python train.py --num_hidden_layers=11 --hidden_size=256 --num_attention_heads=4 --num_key_value_heads=4 --head_dim=64 --intermediate_size=1536 --vocab_size=16384 --hidden_act="reglu" --norm="layernorm" --norm_place="pre" --norm_eps=1e-06 --positions="learned" --qk_norm=false --attn_scale=0.125 --bias="none" --tie_word_embeddings=true --parallel_block=false --init="normal" --init_std_qkv=0.0216 --init_std_o=0.0216 --init_std_up=0.0216 --init_std_down=0.0216 --optimizer="adam_variant" --learning_rate=0.00118 --beta1=0.9 --beta2=0.95 --weight_decay=0.17 --lr_head=0.0102 --max_grad_norm=1.0 --warmup_steps=259 --schedule="wsd" --decay_fraction=0.901 --decay_shape="linear" --final_lr_fraction=0.1 --batch_tokens=131072 --max_seq_len=2048 --doc_mask=true --train_tokens=702000000 --max_steps=5356 --dataset="wikipedia_en"
MLP neurons of a small language model. Each row is named by its layer, matrix (gate and up: input weights; down: output weights) and neuron, and shows model dimensions 32-159. Each number is 128 + 32 x the weight over its row's rms, rounded and kept within 0 to 255. A neuron's up and down rows have the sign that makes its largest values positive.
After each neuron's rows, "fires before" lists the tokens most often just after its 100 highest values on Wikipedia text that the model never trained on; "fires after" lists the tokens most often just before its 100 highest values on Wikipedia text that the model never trained on.

L6.gate1215 [138  76 201 130 111 133 114 145 112 109 175 152  78 161 153 166 122 148 145 118 129  92 122  67 183  80 116 114  91 167  80 110  94 148 154  52  86 166 115 125  79 134 103 177  78 158 104 167 148  93 151  54 142 113 127 115 130 119 101 119 124  91 162 144  99 179 137 140 109 109 129  99 183 150 128 111 108  95 159 145 156 147 131 121 154 188 158 100 105 145  83 106 140 102  93 139 177 117 165 114 117 105  92 143 186 144 186 139 138 115 173 130 180 175 125  55 103 150 157  89 154 157 117  47 133 117  95 145]
L6.up1215 [126 100 163 195 115 129 130 112 149 101 107 108 104 189 104 179  68 195 117 127 114 128 131 130 127  63 122 149 137 137 103 154 131 113 171  31  64 163  95  99 146  80 140 175 102 151 149 152 124 137 116 141 133 101 133  67 111 130 111 112 131  93 181 190  93 178 171 163  95 105  90 100 166 162  94  82  90 120 111 117 170 163 122 132 162 118 129 121  89 150 106 107 130 137  83 152 206 187 157  89 188 136 131 140 195 157 155 139 100 103 124 132 164 119 143  82 100 142 125  97 120  91 142  29 113 136 123 120]
L6.down1215 [115 159 146 132 138 139  65 160  62 156 162 184  61 150 132 173 171 168 216 122  84 170 135 139 118 174 139 140 123 151 153 150 147 134 200 121 134 123 146 112 161 157 141 101 191 109 102 150 175  99  80 154 146  86 153 145  87 123 124 148 126 139 181 143 137  91 161 117 181 111 163  77 134 124 110  62 115 139  60  84 103  68 121 172  86 116 145 120 107 216  98 140 119 165  94 162 150  95 111 103  92  99 100 139 135 155 128  98 102 121 134  97 104 125  60  86 124  53 157 153 121 125  90 141 135 123 183 129]
fires before: " |", " "
fires after: " ", " |", "0", "12"

L8.gate509 [174  74 122 193 123 103 142  92 103 103 151 181 115 132  96 126 137 153 192 162 164 144 193 153 150 137  43 118 125 128  75 157 116 109 205  82 114 106 121 199 162 132 180 165 111 151 161 110  87 129 120 137 111 150 150  85  74 117 122 120 150  90 144  95 131 200 153  84 105 127 165  92  90 131 127 214 138 121 137 127  93  93  79 128  62 117 140  77 107  59 144 143 155 149 140 128 161 153 172 140 165 105 131 104 121 100 176 103  70 123 190 116 136 135  63 149 137 185 132 123 115 131 117  90  99 140  93 137]
L8.up509 [ 56 154  99 129  78 148  94  98  93 177  47 122  98 118 192 110  78 135 133 124 118 167 188  77 190  92 160 107 157 163 132 140 114  80 156 126 161 175  85 135 110 181  81 134  97  93 176 139 106  93  72 127 106 159  77 111  91 136 111 132 129 109 122 123 137 106 190  76 159 146 141 113 133 142 119 141 131 133 162 132  96 185 107 118 100  65 143 209 141 174 137 123 202 159 163 140 140 101 109 158 189 107 103 155 139 186 105  87  96 131 158 169 128 104 170 191  90 143 108 124 105 131 155  53 134  96  89 129]
L8.down509 [136 179 152 144 158 216 117 109 114 140 142 157  89 133  86  92  74 142 167 121 117 129 134 142 134 162 108 122 112 154 105 175 119 165 150 117 171 113 114 148 117 144 204 119 126 120  91 103 151 157 146 161  62 132 118 145 170 114  63 110 140 174 177 131 157 159  79 103 146 167  70  89  89  74 113  94 117 126 119  24 144 124 151  99 121  80 115 143 140 174 141 118 111 108 203 156 132 148 118 166 156 113 121 115 125 132 159 148 112 163  65 145 114 115  72  63  97 126 121 125 152 117 134 149 161 114  96 151]
fires before: "12", "15", "6", "11", "9", "20"
fires after: " |", "″N", ","

L6.gate651 [119 111 158  99 146 109 109 124 158  77 107 164 144 148 127 139 113 105 124  81 100 105 163 122 108  99 153  95 108 135 179  96 143 157 168  75 149 159 191 139 139 175 149 151 104 141 101  45 126 153 147  27 156 123 114  94 195 109 109  80 131 107 115 137 184 166 149 128 126 112  90 114 145 179 101 131 120 137 117 112  42 135 115 105 148 105 174 136 155 154 156 114 188 191  92 166 147 198 107 138 170 153 134 143 185 166 161  92  98 186  66 125 144 115 179  88  70 137 139 122 141 151 188  74 145 157 127  69]
L6.up651 [171 124 129 130 117 114  87 191 107 122 141 135 122 105 125 127  87 150 108 130 173 112 144 166 142 104  92 153 184 122  97 157 153 108 144 118 126 154 103 127  92  68  66 121 132 167 102 147  82  93 102  71 172 114 166  98  97 130 113 111 113 159 151  84 124 120 115 121  92 141 163  81 124 169  98  95 103  91 108 169 151 134 136 105  60 113 150 133 136  97 128 170  82 191  55 197 143 139  88 109 136 154 136 139 135 115 173 122 140 112 129  85 163 114  99  95  91 152 155 123 156 127 131  88 110 105 115  95]
L6.down651 [128 132 126 142 132 181 108 135 110 149 135 162 183 117 126 129 123 107 102 133 129 144 170 166 120 122 166 111 120 130 141 113 105 113 173 138 121  69 149  62 217  84 158 132 109 138 178 185 114 107  53 141 104 113 160  98 105 114 133 155 155 129  67 136  91 145 174 145 143 144 145 118 119 106 117 173 133 162 115 151 178  73 146 114 142 157 118  75  89 158  66 157 103  89 166 132 130 135 108 101 177  87 174 126  74 141 134 122  90 129 152  95 143  96 142 154 115 118 127 173  89  69 153 142 103 121 128 150]
fires before: " ", " ("
fires after: "0", "1", "4", "5", "7", "3"

L7.gate370 [125 140 101 108 120 126 125 122  95 166 149 129 135 102 106  63 183 159 148  75  92 100 136  44 168  86  83  95 108 117 164 140 142 118 109 118 188 187 162  89 147  96 148  86 120 114 139 153 105 143 111 144  48 103 124 118 104 138  96  99 140 147 106 132 133 145 212  98 114  70 188 119 117 173  79 120  64 157 148  94 122  98 177  82 117 152 166 119 169 100 124 141  86 117 121 125 119 154 165 158 149 124  94 176 115 120 118 111  85  70 115 106 142 122 118 164 147 143 185 147 108 156 162  94 162 126 137 157]
L7.up370 [141 195 144 130 148 142 169 121 120 108 143 165 122 142 102 140 146 150 110  87 112 108 116  71 101 119  97 120 153 136 156 162 162 112  87 142 153  65  80 128 105 161  76 143 117 135 130 129 159 165 150 131 122 138 124 214 100 169 110  92 222  90  90 162 158 174 179  97 123 131 145 169 120 176  97 166  74 165 118 127 137 151 171 179  98 116 104  96 151  82 116 153 126 141 146 118 164 152 119 153 130 182 165 149 142 135 118 110 166 107  96  99  95 149 124 156 150 189 146 187 135 160 198 145 182 100 137 149]
L7.down370 [120 109 119 144 124 127 130 110 132  96 200 138 125 182 138  92 120 156 127  67 144 143  98 191  77 112 141  53 106 120 116 117 119 109 169 130 110  68 124 116 134 159 135  88 121 169 137 125 124 148 143 133 168 115 146 115 189 148 152 107 165 103  90 103  94  90 140  67  78 109  89 122 120 135  95 118  68 169 115 164 113 168 100 160 151 148 119 125 141 152 136 106 132 118  62 146 124 135  98  94  86 113  56  94 115 102 124 133  87 130 161 173 116 115 154 179 166 101  70 136 100 157  88 133 165 112 130 195]
fires before: "2", "1", "3", "20", "0"
fires after: " |", " and", "-", "|", " -"

L8.gate215 [161 160 153 156 160 148  92 162 124 198 123  91 115  77 109 122 100 115 161 100  97  95 164 106  74 141 154 102  84 115  86 141  74 137 123 108 213 130 177  76 166 179 124 155 178 113 115 211 108 175  85  75  95 147 165 115 138 149 155 169  65  87 121 139 107 179 118 180 124 120 141 113 153 124 106  93 125 141 171 122 142  87 146 125 138  78 147  77  46  88 139 106 192 115 139 132 152 135 123 142 179 149  56 205 111 138 121 126 120 101 119 143 126 132 133 108 166 138 129 203 107 111 105  89 103 101 125  93]
L8.up215 [117 128 121  76 173 135 143  97 148 171 103 124 151 136 103 124 171 123  86 153 114 137 143 125 156 108 113  71  92  81 111 144 151 136 125 139 131 173 132 162  72 107 207 102 130 125  66  72 125 143 100  79 153 122 160 164 119 120 148  85 174 112 102 119 157 140  99  93 186 127 116 164  90 141 163  97 114 123  74 116 114 114 163 197 136 135 138 166  97  76 147 120 166 141 181 152 136  90 151 133  99 140  94 114 114 121 129 139 146 120 145 139 147  99 107 118 120 147 136 175 131  95 105 160  93 192 164 138]
L8.down215 [144 118 173 154 119 184 136  97 139 131 181  90  98  61 124 127  92  94 124 138  95 100 158 139 138  74 137 140 165 115 110  92 142 108 142 186 123  82 141 152 230 155 129  65 139 162 104 117 156 140 144 128 101 113  95  90 101 122 161 113 156 115  83  88 156 167 120 140 105 124  97 154  93 155  85 102 129 141 143  98 110 133 136 160 144 128 134 155 144 146 138 145 115  88 105 102 112 164 145 111 132 151 157 140 110 132 154 125 128 197 187 179 139 131 145 169 134 141  89 153 103 168 148 116 171 111 152 132]
fires before: "4", "2", "3", "5", "24", "34"
fires after: "|", " |", " ", ";"

L8.gate1494 [120 129 152 185 152 146 128 144 173 129 136  81 152 101 152 120 134 130 139 119 127 159  75 113 133 110 121 101 151 147 200 134  91 108 128 110 119 215 186 170 111 144 130 168  81  72 121 120 135 154 152 128 110 144  80  98  71 141 189 174 145 162 102  92 148 114  92 103 130  64 133  70  91  90 136 121  90 134  87  61 112  97 142 136 129  99 121 116 129 127 109  79 126 116 192 102 110 110 144 152 176 141 138 147 103 181 120 138 147  91  60  75 150 155  73 122 134  79 165 171 208 105 107  77 123 124 110 168]
L8.up1494 [152 161 160 174 102 155 125 139 174  88 118 121 123 114 135 136  73 138  91 138 129  99 130 104 162 117  81 128 205 129  80  64  91 111  87 178 112 118 200 172 123 133  93 159 155  86  88 145 127  99 103  95 137  83 181 127 121 129  97 138 148 165 107 100 153  94 144 139 192  62 137  68 180 153 138 127  89 139  92 103 172  70 161 101 136 182  70  61 186 165  88 141 122  81 113 144  81 109 159 153  80  82 158 148 172 165 171 115 107  73 145  99  66 152  87 165 122 117 160 143 115 186 144 133 118 131 104 121]
L8.down1494 [ 97  94 146 117 138 153 131 102 167 121 124 110 102 103 100 104  88 121  98  63 174 116 139 160 168  86 143 134 133 139 131  90 125 107 111 134 130 148 137 105 149 148  77 139 114 128 141 121  96 105 146 144 144  95 115 124 102 111 162 146 100 197 109 161 136  80  86 180  98 125  98 182 107 124 153 126 161 157  88 189 126 163 163 167  91 135 121 106 114 124 131 136  84 106 155  65 119 124  98 100 216 210 125 173 130 170  92 142 116 140 123  54  80 233 112 136 186  43  99 100 105 111 128 138  90 120 150 122]
fires before: " |", " ", "00"
fires after: " ", " |", " votes", " Total", "|"

L8.gate990 [140 137 120 102 161 173 148  99 140 145 154  98 191 144  85 102 150 120 138 117 189 109 134 104 149  59 141 129 132 136  64 130 163 183 122  94 137 216 151 185  98 120 160 149  61 145 163 152 144 144 138  93 155  69 143 124 133  98 120 165 112 141 192 120 114 170 142  97 156 127 168 127 107 140 117 157 123  98 155  84 162 119 169 131 135 169 182 129  71 125  90 134 149 155  94 111 116 119 119 181 202 108 113  64  82 106 102  93 123  95 157 117 128 120 121 148 188  64 167 110 156 103 133 162 191  83  88 155]
L8.up990 [113 118 120 169  90 169 132 100 113  97 132 124 110 179 153  92  98 116 163 145 171 156 149 133 136 154 137  82 137 117 164 215 141 156 162 100 161 124 107  60 108 169 117 164  97 119 115 107 176 150 144 110 158 135 123 148 137 106 116 104  91 127  86 172 133 156 103 120 114 136 121  80 117 114 110 153 131 136 183 143 130 156  94 156 156  76 134 165 133 146 133 124 129 120 140  64 157  93 138 188 161 162 143 145 132 155  58 186  76 110 123 154 146 126  34 142 184 155 144 124 115 123 128 108 151  95  59 122]
L8.down990 [148 132 165  84 106 138 116 156 167 158 102  75 181  74 115 105 118  87 135 123  67  73 131 127  84 137 134  51 150 143 153 140 107 159  77  99  44 104 146 130  72 111 121 149 126 115 129 178  88 119 158 116 129 172  77  95 121 156  89 176 128 146  95 106 168 185 189 137 116 165 144 160 134 159 103 135 165  69 135  37 172  91 119 141 133  90 107 157 136 152 150 168 164 164 145 146 151 139 140 129 120 103 113 213  76 143 140  97 147 130 125 163 134  47 148 162 148 103 113 104 127 110 172 135 100 109 119 133]
fires before: "|"
fires after: " ", "0"

L7.gate1355 [124 200 189  67 131  95 123 144 150 141 153  52 169 105 132 115 128  49 164 114 106 125 139  74 118  99  37 111 113 125 155 163  96 119 147 110 143 117  91  75 182 150 142  96 154  68 143 145 153 100  93 143 112 129 132 123 129  56 124 184 100 164 109 148 133 154 161 162 159 108 159 155 121 129 140 130  72 144 146  96 160 113 128 117 108 160 114 116 192 114 168  48 161 137 150 169 160  98 148  55 171 154 159 124  91 119 169  62 177 135 107 143 162 118 105 197 124 158 101 190  85  76 120 140 160 163 125 137]
L7.up1355 [148  81 181 154 211 138 130 117 195 127 118 159 145 124 127 126 116 130 119  96 120 212 130 172 148 130 176 101 189  99  73  70 167 100 114  84 119  80 105 153 182 127 186 146 171 121 110 145 165 178 163 104 156 118 109 185 101 127 148 130  99 111  96  92  99 105 132 105 156 125 149 199  87 180 149  92 119 173 169  92 119 226 147 148  95  96  97  90 114 108  72 159 149 130 153 100 133 169 119 150 144 135 114 166 102 173  95  82 117  95 136 144 169 137 141 131  81  92 122 123 114 119 134  78  89  81  58 145]
L7.down1355 [ 92 157 146  89 119 115 187  94 162 179 127 122 168  89 141 146 128 156 136  82 109 108 172 124 100 125 133 138 142 137 116 143 116 114 134 169  98 122 184 137 145  90 144 136 123 161 198 118  99 157  63 100 123 120 111 138 177 130 136 139  96 134 140 164 154 205 171  92 120  97 116 121 123 111 109 104 123  95 103  92  93  93 212 116 164 121 164 121 138 194 112 155 163 153 188 155 147 115 147 150 122  38 114 137 144 146 123 205 116 122  95 103 122 106 138 126 110 159 155 158 131 133 110 136 136 172 159 173]
fires before: "2", "3", "4", "7", "14"
fires after: "|", "F", " |", "O"

L6.gate682 [104 147 175 134 118 127 123 104 101  66 163 138 143 128 161 135  94 166 139 106 124 100 142 116 118 138 195  70 160 151 115 108 139 163 151  82 141 182 142  87 163 137 120 169  74 156 169  93 132  83  75 141 121 149 131  83  87 159 105 178 155 131 161 147 116 101 114 133 168 109  67  87 109 107 102 156 110 138 118  91 139 159 109 107 204  68 135 169 160 150 128  92 127 164 151 115 151 186 184 180 205 116  86 106 144 184 140 134 148 120 107 109 157  70 198  95 100 139 120 134 147 141 123  96 172 102 107 165]
L6.up682 [137 106 182 178  77 137 164 114  77 125  91 126 128 144 103 160  80 111 129 158 155 105 120  37 109 120  81 135  91 159 117 165 144  84 152 111 151 160 109 102 125 127 130 220  92 176 124  98 137 155 115 134 158 128  87 122 125  76 159 197  89 148 170 152 171 135 175 123 127  90 132 102 148 114  70 114 105 144 173 101 149 186 126 111 195  69 139 103 116 114 117 100  87 161 135 165 151  88 118  72 176 140 162 130 179 146 136  76 154 109 109 114 181 110 113 100 109 197 148  97 213 173  86 123 102 160  72 125]
L6.down682 [ 90 106 143 153 147 130 160 193 153 145 158 136 116 129  97 134 124 186 106 141  97 165 163 162  81 124 162 195 131 115 163 161 103 120 168 105  65 111 119 123 139  98 114 218 108 100 143 148 128 100  61 110 160 164 142 119  93 107 183 165  79 140 177 177  92 152 130 148  94 153 171 152 157  96 159 117 104 127 106 116 187  43 156 153 159  68 144 215 113 112 158 178 132 117 113 208 134 170 177  92 156 106 158 170 147 130 185 128 161  78  96  92 121 156  57 118 129 104 178  99 122 132  64 106 109 172 185 198]
fires before: "|", " ", " |"
fires after: " ", "0", "4", "3", "2", "10"

L7.gate1076 [126 106  63 158 123  89 134  85 103 118 126 143 141  98 113 155  91 142 156 118  88 158  92 137 146 124  95 118 106 158 128 116 124 111 178 151 113 184  99 117 183 118 132 166 118 161 132 120 109 149 172  67  99 129  96 177 117 125 199 125 146 131 108  82  86 144 164 130  77 159 111 174 136 148 129 170  64 144  88 103 158 119  86 158 145 154 109  95 151 160 100 124 123 152 180 192  98 102 106  75 169 116 138 153 203 142 134 105 118 175 107 162 162 149 142 134 118 221 144 134 198  77 105 139 151 100 128 158]
L7.up1076 [104 112 134 122  57 134  88 102  88  70 105 207  70  62 146 153  91 118 133 102  69 129 212 157 118  83 144 140 143 115 108 152  98 120 167  82 198 178 134  86 124 132 124 162 143 149 151  91 126 102  68 130 180 120 145 169 142 119 165 106 147 100 129 207 106 126 161  79 130  95 179 138 128 141 147 132  87 130 110 101  94  97  76 114 102 113 145 118 146 137 170  92 202 101 180  74 135  89  91 147 133 139  73 155 143 144 143  87  94  90  75 162 106 135 116 119 127 126 150 140 148 136 140  94 139 155 160 155]
L7.down1076 [113 180 133  94  98 144 171 187  74 137 102 165 131  92  68 160 130 145 135 126 128 190 133  57 126 111 116 191 156 136 107 117 106 115  72 112 125 168 128 123  89 130 144 130  69 206 105 130  85 104 175 143 118 120 129 102  78 133  88 138 116 134 111 195 141 150 142  74 100 121 150 144 162 174  70 122 183 118 118 150 122 119 153  98 166  80 140 178  71 146 188 135 116 122 118 173 200 110 149 150 129 112 110 163 104  95 115 122 134  96  98 131  78  96 148 124 130 126 105 208 108 148 128 117 122 156 180 149]
fires before: " ", " |", "9", "5"
fires after: " ", " |", "2", "|", "0", "3"

L7.gate55 [114 161  98 170  85  73  89 174 167 146 117 183 117  63  69 161 119 165 154 116 180 105 146 162 152 118 127  79 145 141 127 141 169 228 135 155 215 148 109 101 136 159 142 117 162 140 166  80 190 142 133  69 126  43 124 207 117 138 113 134 112 137 123 123 156 100 139 108 131 113  93 142 123 151 125 105 101 138 129 117 138 112 102 121 146 135 135 106 132 117 125 135 179 143 101 156 123 166  97 202 123  91 146 127  72 107 117 100 103 111 105 112 178 155 101  89 104 128 131 150 116 133 166 125 166 125   0 132]
L7.up55 [122 182 187 158 134 115  99 112 102 158 167 110 120 118 170 127 135 117 165 100 125  91 128 102 138 121 177 118 110 107  87 168 163 123 196 132 142 136 147  75 156 110 139  82 156 117 116 140 196 102 120 134  63  95 138 114  99  78 114  79 156  73 105 141 158 179 128  97 119  78 126 157  92  44 147 124 150 133 174  86  96 117 133 101 105 141 129 145 195 118  65  86  85 109 116  92 124  93 106 141 164 164 184 146 128 136  98 137 169 118 164 101  91 114  86 209  98  96 147 105 151 109 149 126  54 159 183 118]
L7.down55 [143  92 120 149 106 130  88 174 169 105 165 131 133 163 168 142 141  91 101  30 173 121  80 116 140 173 116  89 101  61 113 167 118 147 131  93  90 200 113 134 175 123 137  82 114 120 137 137 125  93 155 142 153 125 129 163 118 104 157 148 103 155 116 132 126  80 165 116 131 121 132 158  90 165 129 130 130 123  96 127  80 174 108 171  97 189 134 118 161 139 126 132  74 109  58 118 143 115 129 111 108 111 127  64  81 133 162 169  75 119 132 162 125 123 153 151 133 155 120 137  58 195 168 144 176  96 146 145]
fires before: "0", "2", "1", "3", "6", "7"
fires after: " |", ";", " L", "2"

L7.gate1196 [125 150 123  69 105 102  74 129 116 169 127 123 142 113 112 107 148 129 131 162 118  51 140  89 168 163 161 109 138 105 193 235 100 137 121 144 109 112 122 164 218 163 149 177 133 131 151  71 101 156 194 108  97 136 127 163 129 182 131 171 130 133 113  94 154 121 124 131 163  80 150 168 119  82 114 120 123 134 169  91  68  80 189  88 164 152 130  84  88 144 174 142 151 174 124 114  97 149  85 129 190 122 155 135 158 134 159  97 122  75  47 107 101 125 104  92  87  97 152 108  85 112 144 142  53 135 152 111]
L7.up1196 [174  80  93 161 156  93 124 200  76 155 120 120 111 134 148  48 151 163 227  98 140 115 143 102 117 128 118 119 153 153 124 135 156 135 167 109 141  54  95  83 124 197 165 122  91 106  98 106 112 133 113 143 155 132 154 180 103 129 182  66  70 145  96  54 117 198 130  94 103 105 175 184  64  76 132  81  90 140 168 124  98  87  92 126 124 150 124 195  99 138 129 147 161 154 142  16 147 125 146 182 162 117 141 153 110 109 125 128  90 125 158 107 160 123 120  99 173  93 131 113 104 150  73  87 164 136 145 166]
L7.down1196 [160  92 139 127 124 161  90 151 131 168 109  96 130 136 119 118 122 167 111 173 128 149 148  97  73 115 124 149 153 126 175 176 126 128 137 145 104 119 158 123 125 147 109 127 145 150 138 144 146 193  90 119 153 137 153 139 151 134 160 156 134 168 128 169 107 109 164 122 185 161 126 168 188  91 112 102  70 109 124 158 133 142 138 140 143  97 143 136 113 107 150  80 145 203 118  84  87 152 109 131 172  73 201 143 120  72 207 150 138 162 130  95 144 123  99  66  44 116 145 135 145 138  97  81 136 173 136  84]
fires before: "20", "19", "21"
fires after: " ", " in", " In", "In", " to"

L8.gate513 [175  72 166  80  97 149 145  76 152  76 171 130 158 120 132 179 115 179 127 125 155 173 127 156 124 122 146  89 157 101 118 111 131 177 145 107 131 142 119 121 129 122 137 172  54 141 183 158 122 100 143 164 147 103 125 124  92  96 138 148 104 108 108 137 105 125 149 112 100 118 201 115  76 140 197 176 102 135 106 130  98 156 109  88 119  67 151  94 165 123 188  90  94 181 121 120 130 149  74 144 166  77  85 156 134 145 158 109 101 165 174 136 113 132 166 144 160 112 120 114 140  86 127  91 172 202  92 129]
L8.up513 [ 92 132 143 118  81 183  88 111 142 165 132 199 108 117 112 153 100 122 173 151 115  81 152  93 183  78 124 119 145 153 119  56 114 121  93 133 154 181 140  94  99  95  83 126 106 135 171 178 100 123 142 146 113  68 132 121 133  96 107 101  88  89 115 145 119 170 104 101 104  49 137 120 136 129 142 124  93 163 129 119 122  63 127 114 107  90 115 199 194 133 129 119 135  86 117 132 164 141 104 130 157 156  98 150 193 143  60 145 171  83 112  98 125 106 137 184 150 168 130 121 178 169 168  98 196 108 125 149]
L8.down513 [109 197  81 136 141 107  74 170  85 171 119 112 133 124 124  99 130  98 125 133 135 129 131 170 104 124 171 164 165 130 135 184 136 166 116 191 146 131 188 130 132 191 124 112 185 104  88 144 134 160 158 125 147 154  78  81 117 131 105 144 109 152 121 118 155  76 182 128 153 106 118 143 120 115  74 117 165  55 133 105 167 126 161 143 107 101 177 164  93 155 123 137 159 135 152 188  85 124 142 110  69 109 106 140 103  94 131 107 135  85 120 113 120 118 118 146 176  86  98 150 116 111 148 179 102 114  97 123]
fires before: "|"
fires after: " ", " |"

L6.gate1299 [179 123 137 140 106  82 117 133 121 101 140 132  98 114 121 175 116 119  95  95 132 121 163 170 133  92 131 106 150 104  96  94 115 202 173  58 108 153 131  31 172 135 164 176 202 115 194 163 148  69 145 104 149  80 164 109  95 114 186 119 114 102 132 172 126 130 128 152 157 140 166 118 152  96 114 110 134 137  88 143 165 213 126  89 142 160  61 143 104 112 175 146  64 113  73 149 149 127 147 152 164 153 112 130 152 108 137 118 173 158 102 102 155  59 181 151 128 147 152 171 112 121 121  93 169 146  95 185]
L6.up1299 [113  99 166 137 126 183  87 162 102 132 151 113 137 151 152 151  89 106 115 125  86 128 162 141 146 139 134 122 186  97 144 169  97 130 130  91 105 185 160 138  96 150 116 143 125 176 151  87 139 135 127 149  94 143 130 161  89  79  44 137 182  86 107  66 116 141 102 107 112 139  69  86 112 127 125 133 110 122 105 122 106  98 124  98 124  43 133 152 130 124  76 109 116 161 151 108 126 150 100 120 102 134 102 114 145 166 153 105 129  48 149 125 150 139 166  99 100 108 111  59 154 134 135  84 100 141 134 131]
L6.down1299 [179 165 170  64  97 128 144 130  98 176 142 123 176 179 100 109 177 150 175 144  34 167 119 100 203 138 180 123 101 120 101  98 119 185  72  65  78 131 144 157 178 119 158 118  99 123 169 129  87 142 145  97 147 195 151 139 132 110 130 145 165 147 180  85 146  96 105  68 118  97 140 105 141 114 140 114 143  64 113  85 136 116  82 139 136 107 131 145 128 142 152 140 124 120 128 154  88 126 194 154  43 201 126  90  72 148 158  98  67 172 129 182 123 123 111 122 114  76 150 134 139 173  52 137 134 201 148 156]
fires before: " ", " |", ".", "0"
fires after: " |", " ", " votes", "0"

L7.gate309 [168 110 112 118 158 158 129 107 135  82 162 117 138 130 164 135 109 155 162 183 129 111  49 191  71 127 157  99 145 132 104 128 100 173 192 113 191 173 198 108 142 128 130  94 111  67 119 156  75 112 152 159 110  78  68 128 120 196 169 138  73 144 159  96 123 157 108 124  90 107 130 137  64 157 131  81  59 134 109 128 117 128 104 155 129 170 106 133 101 108  81  48  77 112  77 102 137 186 103 132 143 110 106 128 139 143 156 153 130 149 163 132 134 100 187 131 176 104 140 108 208 164 148 101  74  82 147 182]
L7.up309 [121 149 163  98 140 153 172 115 110  87 129 149  90 178 125 189 121 129 143 165 116 120 163 131 113 170  80 120 144 100 123  95 185 161 100 115  95 174 143  99 120 110  83 179 114  37 155 154 101  95 119 159 139 155  95  71 147 164  89 150 155  87 140  83  80 100 157 139 117 139 125  89 107 166 106 133 155 138  94 140 104 123  80 170  80 104 126 126  67 119 198  89 147 148 153  99 157 167  81 167 178 128 109 172 102 109 170  75 116 164 139 131 122  97 117 128 124 173 168 152 139 154 108  98 164 158 113 164]
L7.down309 [159 144 125 131 158  76  88  44  66  94  85 133  91 111 126  69 138  58 120 102 143 182  90 189 125 113 151 101 160 112 139 116 116 139  92 153 185 153 135 115 132 116 119  83  97 206  76 151 109 105 133 152  90  95 103  99  96  88  82 146 145  89 148 145 150 129  93 150  70 169 127 155 127 191 134 128  56 117 141 112 138 175 189 139 100 108 108 174  78 144 110  80 129  98 174 160  82 151  39  98 129 140  88 110  62 105 121 144 106 112 136 126 120 148 186  93 166 113 130 105  93  77 155 114  84 148 164 146]
fires before: "',", "'\n", "–", " |", "'"
fires after: " "

L8.gate660 [179 150 107 128 144  94 128 134 112  86  98 115 139 121 153 160 154 162  92 102 137  67  77 107 183 116  94 127 123 127 104 123 101 155 153 145 122 152 103  55 164 172 153 132  63  99 159 123 113  65 137 137 172 115 156 118 122  92 124 194  98 187 145 101  93 112 122 173 141  75 128  33 106 130  79  98 132 114  86  98 102 114 107 121 125  69 130 194 156 118  85 127  96 139  84 173 160 195 175 200 126 144 119 122 123 138  94  85 191 169 167 119 131 153 107 137  96 110 107 134 148 117  85 141 109 159  99 111]
L8.up660 [166 148 154 108 118 157 137 126 138 142 148 131 117 148 141 139 134 118  98 184 108  71 152 127 125 133 110 147 142 140 141 104 111 171 164 154 137 111  87 194 139 103 139  96 100  91 153  91 128 128 128  10 114 132  98 154 116 147 190  91 126 169 117  57 122 177 105 212 111 115  79 187 116 128 104 130 114 131 187 119 106 143 144  94 109 145 178 143 146 170 185 124 158 173 192  86  67 106  99 150 169 163 174 107 141 139 121 126 124  97 135 115 127 102 156 176 101 155 122 140 102  96 160  62 135 172 132 129]
L8.down660 [168 115 164 130  64  97  75 116  97 167 116 128  95 129 111 173 151 169 175 130  95 115 145 107 131 119  66 167  83 139 102  98 127 152 156 154  82 135 142 203 152 122 182 164 131 150 122  90 110 134 142 126 120 169 140 160 195 172 147 111 124 190 164  78 178 158 166 104 116 113 172 124 170 114 130 111  76 108 175 129 128  77 124  69 105 169  95 186 167 180 112 124 104 145  47 103  85  89 140 105 181  77 136 119 111  91 174 102 133 124 170 100 126 146 199 123  46 132 177 134 120  93 129  91 143 123 127  92]
fires before: " ", " early"
fires after: " in", "In", " In", "19"